Weights of a small GPT-style language model, trained from scratch on English Wikipedia.
Size: 11 layers, 29.1M parameters.
Architecture: LayerNorm before each block, rotary positions, untied embeddings, normalized queries and keys.
MLP neurons of a small language model. Each row is named by its layer, matrix (gate and up: input weights; down: output weights) and neuron, and shows model dimensions 144-399. Each number is 500 + 25 x the weight over its row's rms, rounded and kept within 0 to 999. Numbers have three digits each. A neuron's up and down rows have the sign that makes its largest values positive.
Before each neuron's rows, "fires on" lists the tokens most often at its 100 highest values on Wikipedia text that the model never trained on; "fires in" lists the words (lower case) most often at its 100 highest values on Wikipedia text that the model never trained on. A number after a token or word is its count.

fires on: " his" 46, "s" 18, " family" 7, " own" 6, " died" 6, "Personal" 4
fires in: "his" 46, "s" 18, "family" 7, "own" 6, "personal" 6, "died" 6
L4.gate775:478483514471487521503473469492473490512529511500497534461520495437531498506483489493492496498518469480528525514529524464497486506459511527522465548489500407541518509463524497507526522526504476448501501477530516529471547464489517532475454467466518508550474516523546497518542466469483522507521495530461496478494509478534524504524486541514506554483539512505513457495506521544493467478508454456513479504489518536486488496548552535516457531513483520468495468491468516491536484494503476528491471533521508520492500517528496481511499468493478484526508476535539501472501500467511509494493524429493492513447500486522513486505490519484484492470484496514493503506497561495539501486501494533462493484477527528500503488528533502476459532468532497483507507502531462519512461462527472
L4.up775:465496493507500508513534460514524490505496455502488519474530480491476528537544495518505515507471483495458547495474478487465502495515501519503466508528496514505474492510494576464564482520473492509514449486551540509505503510481464476498462495516494493508533481530520477481508543515478454508520502486508510473495483513515484552522480531496550491519482495495496506496517544480511490468536498513551523513473506479500474486525467489510504496415530516458492507506538477478506447533546483488448515437477482471497482554506485502474537561460462561536503480496523442485533490494483518458532528520509476492488553540481538507523513525566533510449520464523523513524462502505452530510484481500513482524474487485501505497548521504511507499467467537516517525501485465471471462485514484
L4.down775:515503554481480466473506535507544491498528510476467434461491475512512451509516522536500523516502513478471543494513533475535474472521501472485494512483523509543515508510474443514541522481537456457528478524502491522496523543522530516501512468507515509494500469485496477512530552532487517490517516498527515524402512533471496518500488466514487507519510549515518495481557511566480502471516478476502484517441497521502481513522503515529515485445501495523479481472505491470531469551527513493488482509519517487484459507500474506500534531460480536468478472509487447529532585496485488492515545519505478471464503525542519482485489488495517483480521472456496526480522503472500525484517486494479483487483474534497546495533515461509503490502460503488486518501491500494488499538458511

fires on: " were" 21, " was" 20, " also" 17, " been" 12, " is" 6, " be" 6
fires in: "were" 21, "was" 20, "also" 17, "been" 12, "is" 6, "be" 5
L2.gate540:484492501489492469504510503482466511472520504445487516484493484483511508520482501495453471490479499473519550482517520530476519477483511511546524512486483504525460481467532480492535562537478478502485517523496492474463489516537495534501507496491513519514511495524491498524500487511510452502458470533431508530494530468519477503488512519478518500470510484531509494500469476520460496473471506519481527505513492523465502552490482474473456519502460516521494482518486497447552488511520461492480514490470478507512485490507503508525535520508479517458480459530483531493530482503467491494510518478504560547552460524502505471540504490469491514475493502517499505529533496489511453518454513486505447510507501492452500519537494485494441480518545501501545521478550461487555534513558488
L2.up540:516482471505499494511530515491519476524483465471480525509496504446509486495486499477459512517476497509501530471519520467483520514469506512550474498502535542455485504503511541511509500532504512485526444518510474519434511515488490537513516501473502496472492510495466478507514501507468394487501508536485521491503536509488515475548522533452479516501481494525527441499488486566484483483518535478520494513471522508516500523508539489506473506498534518505480511493508505492528494485499511545501487486512448546515464504508539469502519470500466500462510512442546516474498520463522512499495494486511512523547491507477506520500519470516480492488519515533489455540542527465508485518497496523511492514477478489528445512508513464498491495483494458520543541485485484503511533459497538
L2.down540:466460481508519486513500529488501442505528511451474496492505496503499501475547501504478512499467474483507520498471493503383513468510467519489489534458496514480503515512525524513527494533443499482546521501507504529513498518472492501522474456490481516460530491491523465504523537504471483516511508519462485522470519510535474460503497513484491473535511519487504486484509458499479492496484543528522488494493493512505481563542496504500466507533498529491538483508483481484526491504501500533495513467497531501539501505529521478502511486494456509459526580506502474494481444531471496498483484485532500528505496517482506541465526500490496518537500491524498480498526511485498479511470499541530472523533472454500509495521529502501506528495511548522491476517495508503516516443508510

fires on: " who" 38, " that" 28, " which" 13, " where" 8, " whose" 6
fires in: "who" 38, "that" 28, "which" 13, "where" 8, "whose" 6
L2.gate1102:473468441518476501505510498542511552532473466514486499496488514509515468510489528542511513503514437501516510464468465510474442507491456526451502455478477506527490510532458499465517510508500467536509560458508474491499494458453499541531513474497508508503498508480464475504521481473526498509487492516480463515493498514482501505510468510516483482499447510489522505489495523556497487492466456484551512480441493465495473476516472496475477530498469524499555542493529465536496455536501495500517506477511558533489514508493512458477516463467456497557470517523522454516521449499493490535519519511519516487505458521501501520516502521527476529492494490519451553502464517505536498510505436492525502499511492496515484507524496464496558481507525514520494510527495475515540518529515442
L2.up1102:452502471486552475459461502429529528486507499513500526490480519433505499533472483494464523530515537481516503528493494489471506471530484517525493492458514472531533501509503504491516497512510486541522484459488517505498516535494490468516553503487506491540510528463540495469494513461522519506536524449503490488482482514481479512439519490444493492525528516503492514476517519527467526514461489502464483516504457533527488508477501504482557493505501480501493512494517483466495477520519488509526478510545527475510527500513480448481468493501479487521514477488546528483491508546502512539510509471503476470510517512525503521582497506484519484484485517484487473514458551480491491467500529489512473500513511519541528507508561493477467490462467487515465538466470471504517488479537494
L2.down1102:462480503529511451484462478477520485558505503507498511463505514471442462483490497482497472511550518450532507476455500492465509490486481467534508476506515479542527466487502506490517469509464517521504499502541509471488495495562495518511503469471528469496476485493501504511464439521429521504467516494527522456454493518544464525483493532486492491480501501409486486436499551531481496523521482476481528496506523510497490496469505497533499502480511506473471485539511539495509478535515459507512520483540492469538538508506465481493506501499492518488538457511455522511505521469505499497500509497544489505505488472465495489519494522525468546488491521508516495512501529474501485512455467509500493511501484503473482518551483493521542492499532506490508459508496481493490468534496503

fires on: " of" 94, "oy" 5
fires in: "of" 94
L2.gate1123:506504499512500489484495491542498453518536480492454446555539499483515547518543517490528499508497507510510482506540523511559489527508498506510497464530455445506514521507499502446499519533457496483470518508528496489503450467511498492532492464467513523495495496541513489441525465499533462521507469549461469525489505523524494520521522526500488517503518578504512534509496514510489498508515473504518484490510502474512512514455484542522482496493489503484454515482495480515497481503475467489485494511507465516499462482487486482481521501537491494510494515457516519518524483503506501489484528507496448516540486493476495509500435503529450506508523464537500561488510547545510497533491487480534487503459480483476503468533524533524486503496509481540471492497490518519502492500517472
L2.up1123:480492483514504544482522511516523494473502569503493504533503507483494488502502478516521499474474512472459486516509526531485469507501504513463532500458493526521523503505514552500493502493533466479514510530471507490509500496484551517497478514505528450502465458469465449501480462515537560518494506495504481515515524468512476471509537519488457501485458550508501473470508502517458505514469494507519510480498499464520476444523512496504538471479540468504454512535512458506499516523478505535499535534473482492519509502491449480521507513491485484521490515549466554513514545494435498475506492477490500481478480466476497500515478529505512484512505497499503500547465477487499545497533541521502532506493549499494571557508521462440530490493503514453539489493488563514457478512503497
L2.down1123:535486517523464521485484497524525525496526513513516490520469528525450512527536472501486513524550484493462523492448525519511496484455523467488526512545528482518479479523485488495486506561527491503470487503497473560473461504524504530480461520505501502484467491507484485517522484498500492448485538494502504537493513446469483491533515470497466538507505519472520504463480508496518490504459530519510449498493457465522491519489520504524473502477484480514494502525479537512492517499524529504529527514487515511450473492509477471528511513500522475497498512521504537462538513475504492523497503447459484492480475456524479502527523540472507515534535519511477492512478484497478494483514526501580547484549507496486492470499555489525504505494486477477521479492506511493482484498454522

fires on: " of" 63, " the" 15, " more" 8
fires in: "of" 63, "the" 15, "more" 8
L2.gate496:464495448454501480493502479511481554501458502509511484510535488540516518531537481456514490529447509465522559506531508484538521531528489488550559504534480502510527516471485512462492486533488494497522484471537503462546501553459519479490483515516460541459514524482468478505490454502485482489511494515477528464495499498519481536546485500515526523504508536537544491494520522476500536473488491515511497515471511477510497504477473488499507497469483507527510480505486483485509455513468495480485494516514502449499511501506479501513502447488507478479510473513532483531527484557510500496488488472480491537509479515517474505516496490530484537488508444501454506475505499497477535447482485501524501537461507535501535455494506489526509466484501486479506510523489497505500488513514467
L2.up496:474469481505514523485490459501487471518505512500490478460508505557469482509476483515528503508471516457521518513482527510505487530540512437485503497542513499525521528506526510448489485513518505480518520505487488462540509515506536493523499484458504517476482517537473448467538479494529505506508504577480536492524520516525511551504513464502458473514488510497522544523480509507559520483506482531484517466517530507466481487540528496478503501500475498482470524520518518502476525483450502474555453516512488505490492508458485451494479491523517529500489539495509466550496525480517421539493532500465506529466506468514462454528510488510465462518526533510476493484497523493537478486501500470503531501454514469454481495516507464530503459549470518516492500515527503493514513495521506
L2.down496:535482471503473554508531459504500488478503484470486475471503472531505485484541466519510489506481503505519518530499503502528488517540465470518488518485506480493485518493495486451480550512488488508517503529525513530547533487511473489546500515524480529423493518549470536510507494495489527509493505515517528468466546478551487540507507467513535489531537478490504485520479526478517512459500507519507547504482463485487537494525523491511527494507505491505476476489458501520475498433460500518523514524468517539493473495466442497498500507505526511530535554515473517507515497465499442514502514492539492495537468468509487459502467513483502535469515453510476504487494530486525501464522495507567479472490488494504494487526489503536487512513532496491514501517527489506501521463498436

fires on: " of" 36, "ing" 16, "oint" 5, "it" 5, " as" 5
fires in: "of" 36, "portrait" 5, "as" 5, "being" 4, "supporting" 4
L2.gate802:487496506519462466490521524473510495518469466517460486485548474485524476536516558527494498499497513490460525501533498520544508519517512501530461485486537515497484493493487498493459465437526501450526469519545489497517504527553519509484544495507491515456502487480502491537498460476435482515500503486508505506473513514491506464483499560505557489502444476500461502490533441526486539526534535506490558470489507493506474511487515552493518495501500533510486509492468494502510452490528533523456530488498529503516495499497478562515520504516513506523522508500496493502499506498478500487485538501471502511509496449452478502527476510495509524451461486497492503509496513500486497500452479497506526513532543489501444518509500500526540464521556493498488535521499505458503467482461499
L2.up802:488537507530484490512478489477506485538469513488491510498514532516529471489541557444503490491486534500470502511525509529458493507473523509513541511524502470513521499491488489511477502509576522505459483497482569446529546551509527494513481507515529510458512472541566517498489550479490486473506523490498503501477464520467536499508529457472557534510434548540486473470497482499465464527544515514451491484514488516461496464512502455488513498497500522480502533550527467509507473470476520518506515515519524502449526521464510525521475490525574522543525503490498517507554516530473477501499513506469482551481535459479481514512529488507483458533495467481510457515502508495522504496518492487496483495475485489456460479486521508534546511512495490524496484482505460504511486476477497
L2.down802:552502461512494520501491475471514475512466534501465463513493501513539435512491489477528486446548485474480499489475501491460515517496525482492528535474501535473491487489471506453526497516549539513463525521509469488524521486525515521458508472547521511527507475476499475522508503507513491471470482465522445473424470504474450527477532498523510557531494509516499481470471480462483512505538494490466520521462492498502519472509503440484543504507537507509531487528534466537497502470496508495515504511507500519452461524497516501528499525479519532522490540485516504520525523516502504529491473478460494491485516468498512457489507514436495477521456499507465487490530491487494501493477494491491534510477512474515498491459487550522582505497496546519503504509498508452495483498508497

fires on: " New" 49, " of" 41, "New" 7
fires in: "new" 50, "of" 41
L2.gate329:489517455526530495506529520503528485515491516521486463511517551491516447503509479519524458509452478448533505519534481529477468450468507490551498456530485499453531526475475485500496505498506521494556532522533518469529529525495462502475488463495518490487497504497508522471484505500529500487511488483512491453535493507520527493510493470500516458501462509489558488486510498561511496537461513454512505507516530545533535475516497459478519507525469486493520538545481514503485534474509509480508535497483506505478509505471505498525506499450467483484517442494505517534493534483520505496536542524516517486508443529462490468516513469522475515493456458499515499546490499486503602509493503491482490507490483473467527504532512546482457538487486473525513518502500514519490459455549487
L2.up329:534501501512475530466497503515425510505498522546513487480477504495479514441466511460492505492512502509501491479507533504531510504550531523503489534489539506495541525504516495529511509515452468532503478469513464511471478533529555508504536490492513503494513469549486494504529507495478524499472479460473485517514528540533507501512528514477473494499492538462481523515502487471506513470500510498549507545518484480478484521525486483529454495466500456522479553479477504458516535459512488519494450511505475485506497477453515472488471521546544539509493507492504546478533497522493469508454526511490535463481511539525481537513536472520534509478498496508456490497499481474530444488519527496509489481499478505536485499457485506524496482522480470528505480486480456523526492496471499
L2.down329:504463490524469494496487478479474510537504505491508490523472518509538520508494466448469526491442524458488438509536481473538507453508530465533452534531516466463490491489479501501534490501482463480518484534483472548508467530527493485519547542523493518473498549490495473499507438518485540546499479461521508547503482498503537541495500531475490525504466514480502488462498446507522501507539481505518480511508478480487507506515504524517490476531501489541504487507509486500493508519462505482536468543514493447489504486495480489470488518497487517474480553536487512467482513511511487483441520496468482492489470506486505477484474461500520512499506498515462489514476477497579536515558526485488493539490553494503523494541513501534518502481524490486506483520542455516514481477507458

fires on: " his" 22, "s" 16, " their" 13, " a" 7, " its" 5, " two" 4
fires in: "his" 23, "s" 16, "their" 14, "a" 7, "its" 5
L7.gate1130:495501540520412509497475471460505543500509531515503498516504513492524522462483548569518496532522532493532468508524496508494522506481497496479521545440509488493507548503506498520544520511508463552515478535420504496482470485516526485516455506518469494508499524513473489519476462466495529471480497497503472486498522477449524519471453470501502510510538523499494494507517499472505486500526531523513518489477462562492507472536490477528534524519475496476484505484494535471515478513513475483525515519458486528520510491538462492479461509488525515490526529520490501492479470446525512516494498504486496529516522493528501459526539511497529507492503517505514529470562494449507488510484513500457491472507514532521486509491530502475498479535539474500524487513520505456502506565486541
L7.up1130:465522519511460521496531456503477473499467490487489499513453499442499521504538482520508443475515564520488487501511511511526470509502513517517476517499521471488490529479518468525538490516503503477552529540551502485482528479540478495501493477521506533490502532515470464518467479483495497507472501529494458514536468511530472477448531521491484506490488519500486520474502539509487491480511478494494441520465516577476486487446460420513496503495488501430491548468502480490507476491560530477514475554490505512485486496534448490523502469503474512505480521487548456485495488508503473483473475500515431516473514518479513485479460509529521533468480515506463497484449463444527448525490509511501471475483486470484482496496470481475493516527530507522524506516535514511492503497465504
L7.down1130:490466516481466489485434505567518547520515513481550482467452503490523505509512508530503520491535562429431492517493523486520494515480519497511518484515505534533540477548503498538527507521551493462545477510473505513477494508577498532469488474491509498535506544497484507472520509495541537483521491539530497540489496519447542501466500507499474473481519497481534490453521508491496496517529471511506507540515501473489537491520535489533479496494495496486502524532501489495473498462496475454523493488533516524483524498435505471532510490508484487535500536490580515492476501527477480487462486453559483510513510509453508511509499517514518505477534470499490504464506502513521535506452483458514506510468523514507492549525483462478464495530494526506518497506472465501511480482478475

fires on: " was" 69, " were" 11, " also" 5, " is" 4
fires in: "was" 70, "were" 11, "also" 5, "is" 4
L8.gate254:527484480459518493549521477512482505509501510515527481496506520517539506467485538424467545476512492491482488508523488497490528499493496473465505526512528449460478503486472479499514526495526512491524478532483526447562477459493519459498478460515532479521507493509504491488558498535461497468499514515518485485509518502492510499474487471514448478501497530491514485509542470511495523526520492522514550472514498559544506502507477497515487487489517486491456480502520503523527490504498481499481502463521519517480487509509518434473447497473498474474510505494462494513527499498482554482480452474486524510541559467483484518502516529552502481523511511533456529511486480529481509501511515494528533503543489541543460524487514537477538416489505505501527549510527483468493511543490486
L8.up254:476436476560489511508463558453495488488530459497490535484499494510464522493488453489493482495502472493524497546507541492499513481490512513462481510505534484496516492476529546485487494520498500480518503534488497521522475497502490469482473470444533471487520529526477533505506490536479448525421498496476497499507466546507523528499521515476473525486489498488536495517457471495533513496550533505548526453508501518509524509502498521476515503514467455456538503522515485429481536523497520516496500485535501472465546474505529498514492489507475509465516529469511494489504485521490473546489525490503471511500493487539536510543493528546508526516529476486526501524504523528516501536511542502490457481496465478517475511497523487462523447532512489467563551496487481473513482488463485
L8.down254:480479539558479506503475512500472535512498536492546532508502468479475480487479513518474502521456478488530485499501501503475513495504530499470507530462478542510525513485507535521475498497499540482542501499467536464507496498499480508481533449492499504467516509525482497513506495457452502494495507485515497482527508504487470517502480499493484441488501478528466536508490502478498506537517482486523521458478506503508494541522573510502524483525389560484478512504489481486487515499508521512481529534514495507535499500534531497492482530533481539503535516454478498577500511531477506499494503487489511425470485473504486516503537513477511500488500472504531478488510505482535473521475513538487546528492435486523535520501523523478492503491502507527467481501501463484522519531464498

fires on: " of" 43, " with" 7, "ing" 5
fires in: "of" 43, "with" 7
L4.gate129:484496511502510489463505465478550485484470493472542500532495506468552491489511506517477508509492529523509515542500538509531495496490520494508493489534531494514523552492493515500474491488527461511489476488487494462492515533546506478494481470492526467471487488514513492475477448518514531500510484505480463513491499499471519501504490464483515489499499469535499486453508505493539508489529469439509510508507477457497546554510526500507495496517454504533467462524515475513504531526463527511524486517523464543527503474464490508516488480513460466515489477547494483532510504478486488518478482493443479530458550499497479481490473515518476507492544491480466562525531535505525507508488536504517512528542502516501475508538502471483453490531481485457483477496491488539514534490516489
L4.up129:452477484524473476473477498482490511495490525526582551503471523550535501482464488516505511520459517471520519500520492514535518467521475496544483537480529514426504512518496519466471462492501493488487498479504527451530482488516506484501485527471464495504458491501502484488505480495535502531529477494522526521492473529500507470512475457454515507466512515493498500500493484514496467541476470480512504518502442480500503534514527485509508486524477501527437499511479531483540472501494510520472506498455445519496492478484469543547528477491518542495547495498471529541505526469518470473443497503495501519491515512488473484515487490490526513485509497507469522477475536516545509483514536478536473473468494445506501534534544527445458527516475512482506515523505544511515443499500460
L4.down129:491496512488475475506465495496524499504470492521551493494494472550481449470505474459536508556470528496490514487486497508501474506501507497515506531502508471504497511480509488460489480543522519476449490519457528448529482491533531490514496545466514482469462487468473535492506480459550499504523508482505522489518503502521527504457541450511508439493502503496504473497463544495490518523470505480542486477458484525507507527455553496567493487486494526567516527513525554543516513498508541478535493522475501508533513535492476531466504474516507525532510486532511514524491476495475537499467513506480497453505525476569495486477503517489499527502486494525500540502501495482474508469498536498543509531464517502491496542515487496487508484506489491476450453497533525544522476521455486

fires on: " were" 30, " are" 15, " was" 11, " is" 8, " been" 7, "s" 6
fires in: "were" 30, "are" 15, "was" 11, "is" 8, "been" 7
L2.gate1064:524511536474526464499510512454491518523524497545512498519531503492501500496499493480465496540489485476494501440500536478509540556490527537460431541496455494510489512476486517454503526525489537487502451533551455474490456462543518511494503488461500523534495545500494527535508475455501483512483495550494483480492501523511470529523505490476513523468533514498507473530470504457495498492453503519499484514516518468476515507486486490512513479519464494488490530473493460512507513516463500520540488500490495509500482506521508518483549558515488516474498478526512453490523555448497499542525531466479508480519497538438516491564558506477495513551508517505464511489516555534497463519496480475538518503530499472515507520496494508477514439506556495477504495525496479527493496541527487
L2.up1064:509521483529503461522540483516484538512517488482516502507506450476540483505463477492485495481524515576523522467531521514511548484502476468496474492474491481493460504511486471493526498516506503521525550481502484527463500508503520474520506475487498517508490539465482486506516535481475501492491491498542486475522481498510492523485484485503491503506490501513473511514487492513541479539500469552509500504469470521480512524517497511521512500514472526475497556508505507519430484500527506480503492512488457488497517505528506488482480496500539488533486472508489477489504489472444508484447517478494441515482510514528512465515466501480524557546486467470526508520498512528425490509477515434474433465477460533535509494521529525491499493454518518486480517462528489471485524485472518
L2.down1064:461486498497491492469519541542476551494554500468502473523502514493508522483476537508496484537506514543517498482509456486484496462477515512457485458486525516536487498501512521513480515490483513488516486453501446561518501490468501512519480502459479513503482473538515468511458496513513511510524492533514526522492515500497538474537561500507521473536496471534484553543528526481519555525478469484467495477537501548527454502515496495489467505522496496467463485538527516499522522496511496479491511455507513505457552527511474509495517505499497490471517574469555509569468501502456536489532465485513462529494534477510482491509505463515498550526473514555467481444535532523483490494464482543510469528505467457508466485506509496496494511547533491515507504497521513513529522471520523

fires on: " the" 54, " his" 13, "s" 9, " a" 7, " their" 6, " its" 6
fires in: "the" 54, "his" 13, "s" 9, "a" 7, "their" 6, "its" 6
L4.gate583:518504514497488481500439485503514502484512537497480527506523507550480512483502518519502534514508506506467495519501534490532496491505516487466512511493471515485521509529532492478524477547473494469480499555488508489472486480484535480479486491531524460524465561529524483522476453480487516485533539530540489484496513503480482521505454471455536519519507504508535489476465491489487495475503499497515526487515508556478468485496475460514521520527463475513489545497528473544470503477534558484514497524449493487546497458509522461473511487483484496480503458541537512497583504486522523485489489460493504489478541517478491500569494462525472518525532444515475493491525458506540487525499506533499512474511517474474491529483512477535484472475498467493496501508482490498516506484509477
L4.up583:496469457513512489510492518536491504475487484519536479505499490525495493437479500497531548503482468551524506533500499478497476507487511524472498463494477515514499502537527481507500494502443478483515515502497505488527508517515476510507446490497498464465491485494507565504471514508496519520516506503511537514532505476523475515516489472495493520525515498494505531498513428523519436543480536530456489480464499536560522506508516484455510506508536505490498479491457514546484453470489523504487516505505438530507520477478481489481521506470476493533486476532442515513515449521469497483523479511540489518510525505486466468514520480515509536556478446530502458510520503499480489516545512498509474553510519500463487521460501466549511528498512494516498487533542457522517520483512499
L4.down583:499482493490495511505503539534521523525477491479528495439526505495485528449509520578495520494477478520533483532499515509526476527496502502480469523460466511497496472515479474478531538528478460529488534545498545520564498474525531468524439483467457501468513466505487521474495542504508550485486517515532543454552506495536455525496488514485516496548526513490461546480539466534540512520507492523485462497488522531554473481507441527481532547507544487511494475488450493531495441502524493512543505516514452471511480481487477461500491513502512510516500490497493543521524487496515489464520517472525501507473525456504496519506490510493486506509510480485514497513536489499472500530507499510481543532491434534509523497472537491545460486475527511532499510520497460540446486526506485

fires on: " was" 27, " is" 20, " are" 15, " include" 14, " were" 11
fires in: "was" 27, "is" 20, "are" 15, "include" 14, "were" 11
L2.gate872:535534492503497483477538528441468511466491523511450485529540492471493518493521541483459508481510508558464485484479516500496506514507525545486497497460488488519510530507587473485478499498475519495506492544486532475508494478516508492495531509501494494437475491498493514472510495510487507533477471515488543511456495457532485537526517480457551503470539514540495487568476477496510516537505523503459502495476464515537503478479500492478499470486472473496460467513464486503497470554512536529520513465524532516476455498511503489522506527509482515487544527458505483499490516506505481503545531485479494491504476533457507502554498520526453442487501541513503496551515503516516460520549514471524520483495516523444471503475546535475502512479498509482566530487494488526519518485529486
L2.up872:504549455496457497515489527493509496445541524537508469525515507521519499484550473489494497492511560512455511506492494492505518478473534510491541529487486489502496511557518474498477501513496500488498502545490447477513511530491480494478516490439481485500507482496457502492522511508488487507494481519460522560481508459508492526526503481492428466545561495504481511492542466564483530513475506506555504515496517534522490481504500481514496511493480515502471481500512499506478519495495517502502507513497507519466499498522518458496542531476505547515520491468494472551537550488543503533564519517512499511505441498488544516481515481483490500495563531512486470523552498486516507457487508500516483518453504490512470515544501485496474492493499507461524513470508461536481521517519489
L2.down872:491477513519488484464535539566510503466513528497521501496540523492493496510525528481542498523484502521507458532532479496504508467477521485534494480499500514456439472486516536523515492479479512504497555538461503518526467518454534488482497487483474482534549495496493509506526526450497498511472515497482560546508557530531486484530476484500503465445544496501484510514501442534474481497481517496499493466488493485489480520489505480450498494462454505509480472500456520496505527519496569492518524469470550495459458468513477510478547538483501506520528463508485470509558473489514516529546512507533459502506479495490478516464499555501510492458490511496498491492482506501546534510511548516510509454470520530518479481527503498477494560505489496500533493503502465481515518479494497

fires on: " with" 49, " which" 22, " who" 13, " that" 10
fires in: "with" 49, "which" 22, "who" 13, "that" 10
L4.gate426:517488464526477497482522449548529518501508496491466496515451487458446514510487504508482503491537536516491478492481484482468486499518471498502512481485478520506525551522506522498531486512501503500544492484463481468500500513487487450512531532513498520472482510538533516531510483488509494504480478488536527480526473488473451473455450515516464471491496437490513482532506546486523494440520456415473543485510511477504495529502537497497524486499444536486526532451494473481481505473483486495479496465497534473502509489553479509499548498512489554489517481488479457490518546512487437529495516507497464513491532526490491497493507463505524525513497466504471510487508470509512521539467486474467491509461536475492509491545525497466506471483488469499544504478457493492524484442522462
L4.up426:485496461559475491520432509531513548498455497506557487473467547483496516509482494521508482504509462504501532509524411536492499513534545516490475496489468478554498523556464482489506541526509519530546512517514504515523545493474505523526514519523501467547530527494501532499468454498516506518461506503496511478495509461501508490502457519489518493469457467449465484486479496533486469517492456497496540497511512533504500503518510502525496472519508476480508494496462510516503500486501529514499468496513484517551492464550507524508517535505478470493521455507514481504536455500484496505512496506509502528473473498460498514472493498533500513513534524499480491479459530519470496539501477486522492543509491492513500470466478484502525498506478522449489523514490513485509461563501514
L4.down426:499468474511507489482506546512521535528473507507498477535513553539515461544514559478478442488481467482534458507493499494523471500490534489483482507466469469487479499510493507498493493516481482519503508496510494501449525519533492543532512499475522517507482499511482531528475468492471540507545503516524485487554503423501506448497492507484494491520504469477483503458519489499486475500479511505523507502521485529487520500537459492536485528521553511498531496479482508496553493500510455515498486559481480535524507502509499482522447539497448510520491484529499516474546527455481510466543506507531498444478502505483504508524443495471505493478526526537468494477485507479541517493489487494504542517518452488510576503483530511506524494480511524505476494484468448497502506526531502

fires on: " was" 25, "s" 16, " is" 15, " were" 8, " are" 7, " had" 6
fires in: "was" 25, "is" 16, "s" 16, "were" 8, "are" 7, "had" 6
L2.gate622:501510500493503494543508488519475512507506485552527489518548467450457477499494494497455513518528512519493463477516556476514521475518492495512546507544495489523471503490529489465496498507477543488483506482495499549570506520525495485538516485510540491509499490475503529461498494522477448478451485488538494527515514476495528470491491475510493473491500499481430529516513462539526476497478463469497513533499517476455523468513524522517462491517541485460484460517459510487480507498519485470522459490526521512472517543516483506518541517475525543479513460533482508516508578526474451510457518468501505454507464503422500488494534485498484490499500515507526478505536511493489523553512541510491556495521505484512482497514447500504501482501496494482456464529521538536500488521455492
L2.up622:465491513476487508461486519538537536470450545504483495526512430469501497524479455506506499438524518497534471474520529505496542467457512500488496522487530540455511463474489523481475477514464500487480465479468527464486498531518500463510462502514501496466475523511508498527542487519511508486472496507484436501496509541551503520520487484483507501476500508467468530476458530459503480484502516521482477492487532507486520527503464498516521530506491526483482507466480525503489484505466493545491496504520477488541477473525482472469479486511458508481520468502527479483515522525512471529516507530493509513498477485495517483514509468505487501521501496519493457473502477485455523510500495476464525504536558467502551555535478512481527482541552493502478526513473518519495507520484533
L2.down622:462536489538489472495455479480502483487502520497522531512466495567559511488476464531502516514489514534497479482513475506506539521487518472540506509518529509479467489515500480541466520533480514513510480492512515488464525469519487500540514512497501513543499490465505510488520513485486504470482536516503495438492496493538460503492467510518460540512512530437477493482496506523465550533482524478495498520498525567488499508517489477480559500519519527475530501458500474484544484506455537518532481564491503528495522452542492454478498503504472511544473518527493489507514550495458494509513506450488558514486521474481484462515518455534518513473510535453422533471521485506520517514483525480530529496473433465505526524479471488514500458505501500446499539533518488507459464490493501

fires on: " is" 17, " was" 15, " and" 8, " began" 7, " started" 6
fires in: "is" 17, "was" 15, "and" 8, "began" 7, "started" 6
L8.gate74:478534506451507529474495495499454519483499491494579476519525531503479466497543484505480462466541490542509455493472519481474523503528528490507472523478500475464506504464526554520530494499457508499565516517532545530506466453534517532534482468509490492484503487507488488541528486480498480490518444496509489547484503510512502522497493492467510544439481515481492475530494482525543500502495504504502497535503491513460503505496459513514450465511501450505462494544514529510524478530497504488466511449498473469515494492489506474505496501529500525510542521494490510497510509497537470490510478457543526521509495518478471510525553475494535511478524509509488483506551467491464484524512528477480495504483471522511488511479534461546473500461465487477556509454526513504499480493481488
L8.up74:479546503462491499523546524495511492512490437480536525510456524481486480499517486490492488433497464521506499489468507480473495499506482505452510500479518518495579545494547529502545515496492474527496501484473516492471512448492550515515490458507462507520523482495503524552503509475478447484501524511542499482503488476487525530520524493540501536507477502479523464489473513490534464536507524482532498482529492544503505527507480526542494529508492456514477448472482508498477513524477503491506528504518459493482520481493523493493525469514432521517508521548540495500504494501497490505518504503494539516517458510495494517496507483499462496492568522501544512513502499508455515482498518487519447482544481472502497494551510528518513502510431506447507524526528491511453508485478513
L8.down74:537506510478509551496490532475498519519505507483506503494490507492472512494505499468498509486454501487521474490508504518465489503520461456491459479514509513520475506520517502496518531514457510489532479514480488506490488484528481528497476479532490491507490510506512521535523521523486509429518525450522455550513556496489471513549530491509504554527488470487472545492532541507470482489516539471488490525537508528572499470504479471531513520524489465503484525518533505480497511448491500502499551494498460532498498497454501526496538482480505504506473558491497526513524493515526487486555515443519462495493476536472487556525542499497467502516513506512464485523519484491500488478480532497486507489480415522514479474532524478484421503516478498436530501507496516509493498493461506